{"num_hidden_layers": 11, "num_attention_heads": 8, "intermediate_size": 1728, "vocab_size": 50257, "positions": "learned+rope", "rope_theta": 10000.0, "qk_norm": true, "init_std_o": 0.00554, "learning_rate": 0.014, "lr_mult_o": 0.705, "beta1": 0.9, "schedule": "wsd", "decay_fraction": 0.769, "z_loss": 1e-05}
MLP neurons of a small language model. Each row is named by its layer, matrix (gate and up: input weights) and neuron, and shows model dimensions 341-468. Each number is 128 + 24 x the weight over its row's rms, rounded and kept within 0 to 255. Numbers have three digits each. A neuron's up and down rows have the sign that makes its largest values positive.
A block is one neuron, or neurons of one layer that tend to fire together. After each block is what it responds to, as a language model described it from the Wikipedia text at the highest values.

L7.gate562:136135157136101140111109099105137135137117102127153134126129147107137163130130104120131100122071132107158105150097144070124124138135127145202115133176164126153107121116066142099117139157125148149112107152128139133186131099094137151092105134165092137118139081160138098137126173153140137075134121127144137132126087138156157117130119136141154076129130133101118136135128100097095070143113
L7.up562:130128126078134135107156155126101132126105091105152158148114111081114112151140116086111094107113105128136136152070161057149135162134152141169101120167145111138141111132128080098132157127167133170111150162142113135134129102085157148135129099082121120137130092134154103144151146139119139092158141129126151108140114121133100054169137099129149138139107139119096158116134129118132085116169
Responds to: Mid-name tokens of sports teams and competitions, especially age numbers in youth squads (U-20, under-16, U19), plus Twenty20, Hearts, and sport words like union or soccer.

L5.gate262:139104111123156089108120133150135106112155137088116109149129076107154119083160130161095133133188118052144109124175150123105110121125112126157129131126106135128134124143157161168120140161128124145084117136108141163121101145131138090170151118086125141132100117116135150146132133113101172148149102175116123130139133110148144126169133117103103102103108127155144110149154097119098138131158
L5.up262:206153106130105107086170123133126154133088167126157141092157123172146123139168144110136153145159116141158147125129105147174127108167142109130123091119151138123115126132125128139126100211114125113148174136104112124149163165150119128082103133130141144142145124114122121120135131178143120132082115181164150062136129126129145120127159180114179099132149097155113116113141176130150076120091
L5.gate298:131079141139120123125146151145129103199148113130163106118173122120180121151157144143084142125147106153156109155137103148171142159140143121132108115174127107123095115154106121131100097148087125127105122170136139153154120143144137087132157102139131135134112140125116132155162068159113076128110110083099158145165090102187131123119169146113133137126117142146126170139129154085110164147151
L5.up298:140096140135144131122131098112133149135101151091137082071123145128149110152123171148116135087143125113131134145196106103132144131092121115157139100177124143086130096140135160123122132111123121112135112182154150144123121126116123100110136085120167146130079139121103149112134090138110134115120154117195109112186138118139099141133116119111138150136120124128160144142192159102155133097115
L5.gate403:139135152135134150071114162115117136119146138152098098151154117162158121137136131131143103116112108156127181108113151114116119131152132139143123101108126149142142146128085111129122128104107138148127083143133160097124125127140140147095137159143121121131147106103105078158116133155101103114151161122093099129109079174144104099143139155150123154132145126152127150142136144098149067097137
L5.up403:084130129128137144125112166116127148138112083130149089112137139151151097126135104091143128130128139126129124131144138126131100156136103143100166109108141111103112128129108082133109125090161173133145154137109151136153134111129173147120119145113107114143094159088138098144082146118121145089126162165124108108140091091133150073135117145160092140133115147093077122141109113099144104151121
L5.gate481:102108133135139121054154125111141151167155095137131118143159136187154135133123160163108109112148164158097107116125142110121103156146133127148088157135084090133088158126105128104162085134149170168121124106143175148138128122155136121092096147143138134121150119112147098154123121108152144108111134102077144143160115146118142136088140111121144154116129155120163150138166145127146122163165
L5.up481:143123127127147125133149133136133178170177117105122090131124155139144162107126124133130116092109122173101120150143132077092122150130124152123141118083124074183085113157129138104131115150115133172162141113106123111153102137134124138110087150123129113107081128115136120174094133137139105108120089099109134146160087115140136077154105148092141145140129119127097163117129144147144121166185
L5.gate763:102129146162135131090146105141130173141149140141127127124102142136136130122104131093167148126068121118088159119112130129132109162134124129112091056143121121143136122126143153143115162088137139134130121132149121135155196091178095124156076103119181104114128109123144065126149136128161120116092128111093129161125137129110141103150165099115106136110134149159110119137103079130148129132127
L5.up763:103128101121130164106190140140107128145149153142104125122154157107108176120113130129100129129107128144154149131101127112138079110145113111139173083142129130106168098101114118152132170136079140135119100105135122152134168179193106147135137140142145142130112082120147089133133083136151122103078129075166156134128137126110177111153146144103146120149142122169166082127108119125121133087109
L5.gate1149:123166094147111090109151090137153150141115116134174125089127171160149108141108106148112101089122150121101131146139118143119104110107104156172110113127124113099112109136087108116162167156139108121190144105132112120125136139145126100140148123127140114150155162150121132115142117132102130105114119162139104123133123105154132128113100139136123136120141145179132118136133189158139147127142
L5.up1149:110143091130096073131129073092134118127075120157133109122120092130155098154135162132122163116150130139068124157100113133133103157122125175094153116154093135151141187133105149123109138150154114134119143136093132147178120169117125157114125136132148120118167147151127111117105126112114141149084117152107082090123123127117127138110086173130120142112125123128134114124179168156101102145130
L5.gate1416:094121134136152150118100123101119107116107088131130137130149156091105140117088097116144158119109116169145106143131128105142118125121159166118104138144140178151092138105076123105100084098146097144147117120116166156128122094178149123119094109113162143160148120135102146135119149115139104111164102155140171170124144135153110132120122149157167143126120121149137127157151141137118093147143
L5.up1416:124139143137122111100114130154130134176135060124154133136089126201122105144161115158121124153157104123157127134131138133128100099141118139176142112084113098126104135094124153167123122184096151087125129119129111141147165129132145143140120114133101106127105087166127113119085095104142109145126126093153146084154112093136131110129123109167155125137108138152129134112064125147137122144140
L5.gate1452:123113128151137114118086135130179123137080085109129087136104124146149145094134101165114075056134100141128154125146143104140160126156113113164121124108143097108109111157151104095113144152115084144120130128159096096158121169070145146075148132126135110163140129124138121094128147101160128105123162127116074128112078124092137129120091129125144116104119111114106128119111166122129087119139
L5.up1452:125143125115129072121121128136151132124124119128159111102113122175140157140189121138167109111087099125130104129093133117110173121186113137139066148134166105126177111136111099109136129167113122157123115162146129095172106148110115118127099178107128095140106121149153122110113118167098144089139155099158113124144116134153149119082096151131147106146126122106149133165133169168116107144142
Responds to: Nouns and prepositions after a count in sports-career prose, like games, appearances, for (a team), plus stats-table cells and "number of"/"by".

L4.gate222:110142131143158158124086108075088144155115098123085125113112131091123115158098088131115123123111138118107100140089109118116130100144137112166130140129140102127080124140113159172157151123123141165129123151113145157178167143153100122135101152147100141064144144143142098114104125133102136136155118151089096122124156102180147106153104090144131094137180129151171133116089157130106124120132
L4.up222:129121109127082116118143125135161143138137103098136136103174156134105138147133147121135117113117144091079154138077142102145122178150105107110142132147082079092144150099129152149135141141114132130133124148188133097110133139103153137109122128133149162116095124147099121122130120142092101131132123122121124108118091150114124110129129127109142154113116132141094113118163114181125056119154
L4.gate232:134067125144126109135117117160177185134120143143139101153161122157173130151138100095112120157157188076132162141154136141171155126116151100115172162121126162092094146139142162157134109137127186150131088087146099175152143111134138119153125137118116112132150161145099084107139122118137198106169128180139098095132159125171134124117136131123136175100059154183118130101123137127159148128115
L4.up232:123154120136137088110115111155112169158119130164127147147099127112090129175160144128116120107103143102084129135165146144161103099126089154087130166176144105134140123137130142122156147118141162119161116119114158121140152103147085130114083065118114127134147123118122104114119130114126122122125113122129140097154134124132113105130130107152098145089125164162108148098122185081120092056138
L4.gate276:095105107112130116085091075116125164106108099125135123137121102134176114125116144105097150132123086094110161084120091174119135157134135105076130136126132118147119093138139159122130128129087163103068138112154104105130104120093110106159161157133153110163087144129167095144127163106162172079131111110073112141148120160124116174100124096134144117134145115146115122117125128175161134122117
L4.up276:124089144074127138101102131133130116135133129143136153140135102129137109199087122117090118150081157132102167072116106114113139155095141111091109148134104132091101125111119174119152135152130168130067159125187115139135057086120120123116133141145142132154094112131133104150114137109109125108146130128099126140113132119138113193037113119130118122149138165125100151104123109131153090162152
L4.gate305:122103135174117117165109106120113091121133108130095099091153111162119116126105132162179100034145072099129151157137112096124149143083123152127136117138151111119107128134149158164160111118101126139123093110145140139139105136143107068128122130148144149102123161132123168100145119119117172118124140151135101077139173110135140188149122089086104092135150137138117137106159114117123159091142
L4.up305:139146138189129159142107074142121122157119138127114126114135112148101057133129113107117130146148102128076141144138117153117175136111151116157157130095141114131128152144128118169154077147120157135147113144101132149131142120145132130146121144158109116106202144170129124092104115090091151105141143132134097129145115100112157194174122067112120125143143149157099129068144156109082123121140
L4.gate436:166115133053111120059091122153083136140155107141150182158133108132137135157138110123119113173089159156083166120088135124129124175130156139121094148147148106122121127107118114161132155137115163146150119162126135142083109125089103128148143144138132137148173079142120082123152114108171138095162164117115137116149150129125175126125149141096092110121130128150117168086123106088075119119129
L4.up436:099099153152157132142132090074146125131139113110150121145113143073150118116132145120154123175129136119105133091161128149155151109135127125091121173095131102138156123150115133158111150086152141141165151151116094147068121119109136158107109093119147169098129109092151137165139144137128161129169097138139131147101153134098124131130134072136096124135148099105128131126133112115103080114161
L4.gate541:079157141161123142145131120076124101086125110128121140150128126128126091088168103146135086166102125086107143192143126104131155139123095131126159116157155137155124130128108129113171116140127170137121081141135119142125154086063083130115083125143132147092150127160120105121133141092104141109107140133089125095127114144136126155135126108114149102114142130062113113115118104129092120122120
L4.up541:094109144141117164148146162141143141104098119116146111103140102118143094102095122111105117132128143100139158139130168096124098141156146144167123134129187124096099097126170138148136125134061156104129114192186104095103107112167115171128128161111141117130174128105109133129165120143134103119154113136111102131122145114166141100074129173128125133141121106110130105117124104155099158148143
L4.gate1122:082143110152167091155115138119126162118153143137137153120164133143134163191157140115136116140138143112103106181149094104131117136084177116104167127141136134131088125096085170125125094163127175126150115154078129133077151140144116118173126155120110154140178104152151143152147112142117141126116154109118093103113077073139137144114110112137104121105148117123123117122109106110116127091155
L4.up1122:147113161152106112149107136159115138127154083138136128108145142171120130152116119143156110128143130123127157129155138141122106151129089132162145160125180097151110126127149151157155119090142130178131115136115124156131138155148157121136090156114169100069145104120101134099102108112093150127124138121105103103099148110110099104132144136118129121118154134148095087126129116145107146108137
L4.gate1424:108103104110150124116099114059117113089146125099116076129144118140121129146112130141109125124093166099102094181127123188151169127128117112156153189175128158138128109133147164121162131139103173142195127062121148121128106112146079116124098108122121168154134074121134101150122104107100124152103102145102172075129135118137134134138147124151138134100174133133105138144109113126120116125133
L4.up1424:129131126083111113087098088163135130167199155106108137127137139150140205136141108159116125088098152134131128147118174176139119184110106154111184149166185127085203111136146141157156123166140139117106117165148127143138141131106113111156119119173160093164158085129140068196102112090120111115157159117117103146081164121170152135128125093110132123164082099129154128062120133103125125146104
Responds to: Digit tokens completing a number after a decimal point, colon, or year prefix, mainly percentages and measurements like 96.56%, 156.67 m, 2007–2011, 4:33.

L5.gate372:102163088191117135143148116183111103100148154140159143173103129139145095115157129168182106140135143083093124101165094142105161125149095148139133106151136108146180170124136145123191082124105147148124117093101155148139136089138159101130118114138150143120152152141106147125166135129133117118125139145110093110107115149126137152138090090125129117127148171135103135119103112108101096134143
L5.up372:145135108104143096131101134113108159165127119102115103136139141206135108186151144175121092090124133150133107173132116142098158142112094138104118175123110134137119112121175132135084102116126121134105137143131133150093140116185189116125107112157093135116111130149104104058099099119168117095125139149108096154122121130112111096084124150145139136105098116134122065154143093141152136127145
L5.gate692:155142113132102131113097173163163166108137084119197099118123135139130144120129165100170114124122179120102135154154142092108167170154183107137138104136191111124130175137119155095123134166124123118137160162125109092105147149142182136145178120136142121103113124146146165170117128126120134117146124139156139169101119126128123122143124152107183133067160078142116099135131085157107135118154
L5.up692:114155120162108165134129115126125131115086127172131123134169119121179129165146118127197164140121116142093155190098111083113157131125151088116119139085143119114167133082107157099109161156115155111120117158123134142147087180134113125090108161150120146111108118157139136107133122142135165138142154131166146115128138103121099154128113138112124119121121117157104114143157099122132087113128
L5.gate887:113124096125149100139059104132119182154129100087140124079184145174132133148160130105156167117111116153113137152140094095133141132124129070150136106094104156129132111131134115132146130126126160129142111166159122159179156125122125089121119111110147160093109127130120143098085157127093153099110123161063132149100164097117109117150100126141129125165128097103088127130167123150146124133128
L5.up887:127128113143098114119108138163120173124153095077150086122095111140139169124136121120148132147104132118146119128167104123132194105118121108169156149090125136152099095120151143116091163156094136149156130173150108149093116160114114149144160100126098153122108133106128103123117143136103154154096138121101120170122138134184119128139142135110135114175155123088115116157155141114150075132149
L5.gate897:137123160170111091121115122098141167152095156141096110112173117167148123130135172145104088137146126110112154147146107128124171145147143111142125153105140112094122169163077140115117107170136153111125117152133100134142105151144107049125098136142161161127132134125124151122109111111100112143135129099152165092095175170138091176150123096120153153158151140121159115118156101122136141119154
L5.up897:126116138116094141123168152144154137086151160166122090131155131136097129121117071146116109162087122112127139117148127164120140130090165110134165116108146113159133172120120085160125151143140106130129133139152127182118112099132172126108119114142099147092148120114117125134109142126144142158109108137139116130106136148111116105135143145149128167146127207147122119103166147170167168161140
L5.gate1327:146113110158152134150134114120105123147161121140149127144153118139127123136135154138125121107111106110100153125066139113180159119099098152133117165086113138110150120117127164100136133147136130118121173148118108154100118094145111142129100158108093118153092120130134128156126101133131078138111090123101110122122121123125133091131108143094137105125137119145152124113138121114134161131159
L5.up1327:132142155128115139129118083102157133154102104140116136133112096141128142147131114127090130130099142104154167153147155118108134120113123123159155082153140118120132120142121137150162130100150136135106112113154147118146093108165135075097098119133087180113137123151176112131099159082142117155092142111153116060154105100096107130118160113147142128151139117142152124117132154139186090126082
L5.gate1361:103171129115188114155145121111152155113133105122117120162149134142147141132098113122168101154140133124104151118121100132095138096122129096151148136140139145057088105110107126130172139139161048147123132193138100170122115120137138157115124141069138121070098144122099131129153117117117130155139112160148125135103131111143135163117127106109149102158170127147073067124154089177114114107114
L5.up1361:106152149135137129100112105087107090105177146123134117114129131161138107113136112149148089104118103104147105100146133141128105114129144099082135059137111132141136096122143151133136158147166149173104145104162132127098141129134093079101086146060137168141098155123119117147151110122070153107167140155152114172120106172091134153176153115135149119143141144148100097076126067144105107070130
L5.gate1584:091132154135116172148084138122149134127117126139123126121144127177098145165136164108145138112130139095106145124178117099156123165106164135137166156112099127146121130101166122152148102125139189158137144156145113134200154119120148114163128127125149105122118133130094129108127087155122165150121135129174142084134103083109120117158112107099151154126152133101128125129122148163093117116122
L5.up1584:092166151117141167145117135120113186112117116109110162158099169114094112136144143173145125123064109117120125081177127163119108123088129135152142094098144153128126114083135118167170088122134118145122155122135154148146123132160072150129146098131112124143177123100113105133094067133165129134132100174157109116128066095127132122165168131145151133163096111116107108155128123144087124089130
L5.gate1695:090139138105100137143129134113091115079135169132110160156120104118118135118140143130114112152156141102087129138131129131172155120132102117110110132149120158155154105119103125119163100088135127122122129138143120105116109139150065125116149134124156105120101077146165173122131058092108134122123140115086081099189120118127118160155167115124102135114099147125104131080101129108046132145125
L5.up1695:088108136131113158125150127114119138135121106169128112119117124079139111128155183115132120109121106134139102157139155167084151103118133162143147098175134167151142161092140134141125151093094120100072141123116127156109123127112141125126079155126125112120129134134143127132137148150160150176119121110105147145142140114167122107125141148150142104140181135093146132146067145123105139114146
Responds to: Digits right after a decimal point or separator in numbers, mostly in stats tables and measurements, e.g. 97.16%, 71.36 m, 11:48.

L4.gate9:123117159114089146155137105132123124165095071141119142121127106110135116127131118100122074106133083114128132167126141140117121159130143113109119151139094154141106104160122131061104133123162157112106127135130119139098120125150128083156136115100142145150126107112092106180116130162092146111113119115142186155156092079143112156135116176113149137113160115170143164136115114092159145120156
L4.up9:095137185115121125123120086171105147146147091126116134089129132166138108125116115129119077146105113103132103123166096134123117091165135153145158166164142116143130103091119116145089087131110153136135100110134120140096095109157099086149148147104155184122154157117084112156105138153130146056142149133174169096134145107170132154129147158164196133127124102131157174115111121104113155106100
L4.gate314:083166142097107136128119110144100111133156119102119120132115126172105078107166075136093104083118107115065164116123165139084172179126124137156112116123125133100177164176147094125138122144156106132106081120119130131126128093123127107117145081089143124156131137102114100207123136153108144124148120119163128135119143163181137101132125174085151100095150121095177132119133142115109110103125
L4.up314:097148153117130156112131138122123154122129142120095110130128134165101111132148111144140071105115110155155161165109102144099167165119111137157120108154116103118152191157119091137110134131119134123077143116154124108108136106122145128094130128100151120125122117125114121155140109172110132128137140121134126105141198159123115177121169164082170091102161117141175103091111145123138137091112
L4.gate416:153125120152119136123115138104123159138135108110114123138104142121115138129135161150119120123142120176098089123172094107115156103142109106148117137117140160116111156153078128093131127139100124113111126136071161166149124139180099126154123127129122088151161085120161133137121126157156147133123093104137154124140124115118144120106135103110139093108144116146129143130120122120123121183143
L4.up416:157165160108089155130082117140100104143168172155097122125095089138029081111106115173098137122110130122127132115120130154125156119085147145154122141142151140129123080117123124136165111105108104064140093106089149090186150113159077127160111106129158136143129101132132128142085129109132085158114093126103128113087116125150137122183132107107100103148121161139135136142081126131134106144127
L4.gate535:118108162119138115133177109126093126136120084094109109130112148117154101139099139139124127122118099113106082160122143104175136143092114140138162102132137167119110088125147162105119146127117113077149183109133131144146082104097116141161129112101123101144123121122118146136085104144108142159140107111149133124126117135151153094103103116102141139118161141125139161147128105159112111138159
L4.up535:143161119151116165130160107166113105133123151175165139109109123122133093141098145149144107106099177128151116137122105134105127093146103172105117133142088130162149169137104125123121156141149144146132132117115114158144121193132118172140132103140109102137117137140180147148160120126131158130144117119151084155146104144098126104155161125150118168194148103075137116110165118098158111120140
L4.gate637:140144180158113220129117105156103118136159183120126129132066151079104153093117169133164123094109134130114106128072114091156149109162119104139128114122137119071145137121153154126149129104101055105148140118154130101086150143162174160079121139117146117141121130116114121134125118165141137099101126120129134139138106124163138130066146122102217111110101066121146131132119169120101109107102
L4.up637:107119153095125125123108130191143099148115152147127106137158148068094187139087117160140119117121123171125138102110120135126136107138133123161119112157122141098138096108151164178145095130085093124140142114143127145088138121181139121155176178132118157133149115130153104128117113145146109140111093166135150120140193112127143114115133095105106110103130136116159120123149166135123125110092
L4.gate801:084153161097121096096110137159121108131148121132102124139112096112141134163115147108106138127115117149124122129116113134125119103114116112114092128159109143121129138164110140129163146117164122158133114139113093133178094114107117126144101103099093186184127081121127129166121116150140118111132082136123126115127110093151141134112111091130103142129169128117132136134145124072149084124127
L4.up801:144088151100132131102146127132122106107161122147118094126102133158133131086125170122091118113131098122111131163149135103138065123117141126067095149177124108119167136144145111134148133106131153167121115156149115102182087132145146130162106174146100131140122090098140121161107090141143117154106133146105129118116165138131134098142146126130079099131150102154136157131102158140155099129171
L4.gate848:084196151121132090148106139133135147134103107107156135140139114111152139158111106152110143072069095144146125098101105126101141174106088143114155107132104130104129105111125098109181187119163148143084143086092143142139103126135143121103139123126174113123135111117148084135127126081147147102114154134115140150127127152119133144129093088121148153140103133109110130158108127157128123126156
L4.up848:127136120151165147177135185131159165143129115080149128111134144106152126099137100167105126122132140117142104165121111107084163123113120127111125138137130136106164107136113098138119120159147106154112146110105106148147115115115140160118101117153137102133127120096124102138113101131104103093169081113107146121071121129164144184135132151118153126190158139129143130141117131155122134114139
L4.gate1249:101097130101117109108134136106139130109194098138121137117130153117155146145118135104176119094105122161135087116106105104131107088138109133129108123119124120119155110171125116077135177146118119112119134143084125132136123132115149163125142143139103112154126100120116120132133150150164106090110140170106130119130087107119110106143121128122168137126152130151113141125202105167134137167142
L4.up1249:132139124120154143113102147163116096133114129159145125139103169156148121141116106111124106104107179168084081150125157080162101114166094162161128122140136131075090103123136133136103104127153117142166077115108115127183111074147104169140149117140078109084137179151164103145076137078094103128116138151110162089098112119168143125084132140111118107175143102112138124113149139107116145129145
Responds to: Hyphens in footballer infoboxes and biographies, as list bullets before career entries or inside age grades like Under-19, U-20.

L5.gate313:125143124134115129112142152115154095130127112122140144130160124105132110147152134072164138172159151168181130099109137140137133180143131115103105103093133109134152132158128148150131111131151166126119124107123142109142124150113144101153129122105139108151114139150130111071118120121138148147124086149123142157142110116099100130125119179118084094074133148078113180099147100135120142134084
L5.up313:156150106164125110154129150139159143114097158134154129120105109114112109131154131130120158133134165137113143139139124118143126157105116071107104147115155100110158120146121139127146091132125126125115179152130137140174138113148111143125125131168092049136131107156148125081132140097182136099115126146139175135145133108115073127152151132126160113121142089167142076113131120113136115119089
L5.gate634:160134115144107147090118122159148087108164123158143056150137096140139130121098144091125130088112108135122095131136107109106149090162118127123065163144129118138165154150124130147156119172117168126132135122124105129094102101157162095109111116122090087140091113123129108148129134080134144146144121098125116163152136155134166143128109141148129121099108158128109111109125150147123122129117
L5.up634:112124142150167174125120117100093093134161115157136113118138109137110103074128177104124146129159100167131146155137148130108144110131141142113143163120133144168134152139163137160123156153115139115146118116118088142093145111111121107130166126129118149140094133112138142045143119127101142145132126108077149145151106138119112134113180108129149126109150125169095100132170062150129157149144
L5.gate668:178177123147137171159138096171145131169129133122173159119089110105138110139112161107147121129089135122150191160169122155118153127090140101112119117116104120138151133143089108132143176151159165157090121136139112159152061196110115146132158150164087132178125104134143096099111118101194124112150144146146127146119100130114123141118149127130101120085138136121153121122144155135143151140129
L5.up668:155127119108119161119108086109171120125125132092189136121115124148167117158117114112152098086107119142121148130117130154142133174130137091114130110155131133143122114123085148136169143136101119164144131133141133116186091177147087138105124134126086154133123127168155115079151115113156109171138119152151132143102154173103115167128115129146088145089114115111119150078161154146112178117124
L5.gate802:092085147100118114136142141084134109117143118135112115129146135087138094124146136159112118111132117149158153148161069126149164130111070105166144126151108124167162156129160132105131160155149166120141190123111129098119108160146142171145131164123130137123130115130142099096149156123117113151107109188135105154124102126137096147172119135125168113105147105189166106113154142166162154123088
L5.up802:114111114136127132106105098114134103079133092135108116122091128113104123097098135125133099112089129125147141110143150151102114135102107108130134153139137165112156158122142159112126188129143159115138148129164147153112107119139105173131131164096154137137150139076131124128138106104099156130178136136111123124101128141145130149128128113139115127140069147154143132144144153116102116098097
L5.gate912:126125095194135107154174096132159092124116170102106125123146137118166121065135184101124086146112141145177116104111097160164169119161136056129138115130105110143115152107132137110118143140100085142121132157092160105124094192146115146145099132133117138139140140174148112112147138103135121165157145164126141102091142137125123123121149118151126132089164114141113140130116133150098107135123
L5.up912:177119136131127171140135139132131138113187154077089155107144149105155134135103089135144134122148119140142117134159142147130127115115137104116088099148203114134127143133100118145123103148169142101143130126089133165117108130159127116091147141158158096170164119129138104117133136068142073155123128152137131136101123087178117176086159147143133124096144132136162112131141145112083097152082
L5.gate1137:151082195164147106119131142117114068168154115142108097141096136112104154133103140124169102084179104130088120145121140137138107108124113146118116158101156147163136098147135146119125115137104140135173130138144151120122123166142117119099117105153126099156130103151141132093124105111122142118099103126100154136120123152112147179115121128115103121131152133128134161106163137136158138126112
L5.up1137:123062187119111102115136128146170069135126088125115083109126135093091138111099155151178141130166085155104114133132119133111120066141118139071075112101139147163141091126152116132126134090101143130173128104142130130126124153142145109160138127148076111164144134073123126142122113152124133125105108133099119128080125114099123164110110118139105100161179164146139169098118104156148125109102
L5.gate1253:117129108136140171145128134113120113110119138101119149066142141115128123146143177109122135126152131074150130103177135112156133151103115120137089150120142155148091115126136171151126112153126138168127130151183168128137131136137099138118177148092117108145169099155142109149125126139141124138147122162141140166118099141135088111139123145134167108126124118088159096099157129113148136114145
L5.up1253:124105152138129159141085131115093100096118110134147127100142110171177131112103134105135131135127102107117125127150101108139153148220112114159133103126198091143097126122115125143097119152114102125121109150135130089146146173170146125118165162128124116159124094151129123095120152124154094136104114141099133154125144121145091158095115139151205113138169089173140147092155138150107181113154
L5.gate1254:111132091094122122116131144160108116129134109077155119096125167136136110127150118132141123113111103111104142144167129106119105129126158112067115118148165135110132144068123105134129139118160138127145147078113147129131106129149100146108118112115129119148127176158140133125152167114108166103166136125127124106062126141103138147107135137165106135140151195143113131125122120117109154180104
L5.up1254:143127150152140165158140092122144116124135131145129146118155082155125132117124141165160114126127135080162163115140135121127166122114125067092107108128135123110097121135109142169123165169161146106125123155126130148142083145137125156124129140126104132173143123143142114126126140096154126146120100161137164159111105120150076178160159143112119134108137098131141096119156145150125118091130
Responds to: Pipe separators (and semicolons or spaces) before the final cell of a Wikipedia table row, such as stat lines, election results and case lists.

L7.gate1427:107098162175116145125134120176161119154141111156126144081160147146103131123138112152119141120104147143116160120112139174154143120121114144134165091153101152141142150061131130124108140119133085121118109158130146162112138119152173155119162080120117174070135098155162107104127130110183110135144093139180142155173167131158113105135106086107096127127164144174128119124158137115091138121117
L7.up1427:122213160144150135099140124156189068115086163134128145128126137150185111098120122168120147142119131092112136092117141132110140135146124123165150106106113109132113103107154156132140128117148140094150135120095142154099140107127103126135161077138129152131154152137137123133137103122157126149130145147113150099128087145142187137112149144125150146143120137127077151099125158144115137125113
Responds to: Digits after the decimal point in vote shares in election result tables (47.4, 72.66%, −7.7); more weakly, the ends of numbers or names in lists and parentheses.

L7.gate1056:106105078105131131164166117156146133110130124102104184123151126116139137125108130159104130127133118148163111143102115146115125157133167114171104129140137159139084138116119118133164141130136117156126130139121148091134076124137070131136135147106113134180155081140150133087125121153138138145067155123141174158115111106147115153118161152078173143140142109137170151132134120136150156142126
L7.up1056:106110122137157130119146162144176123150105118144120166143173118110153137157077111120120107108123147128145109123125116158114111113130169089168135123139188126117131118098072101118129132172129132100155162162145146102125101113118151146115133094117108151162120140155142171099126136098120131139109094174159106125080126097153123097127129168140134152167110144135141113101110133162109144158093
Responds to: Pipe separators between cells inside Wikipedia table rows, after a value such as a name, year or score, e.g. "Team Jumbo–Visma |", "7715 |"; occasionally semicolons between list items.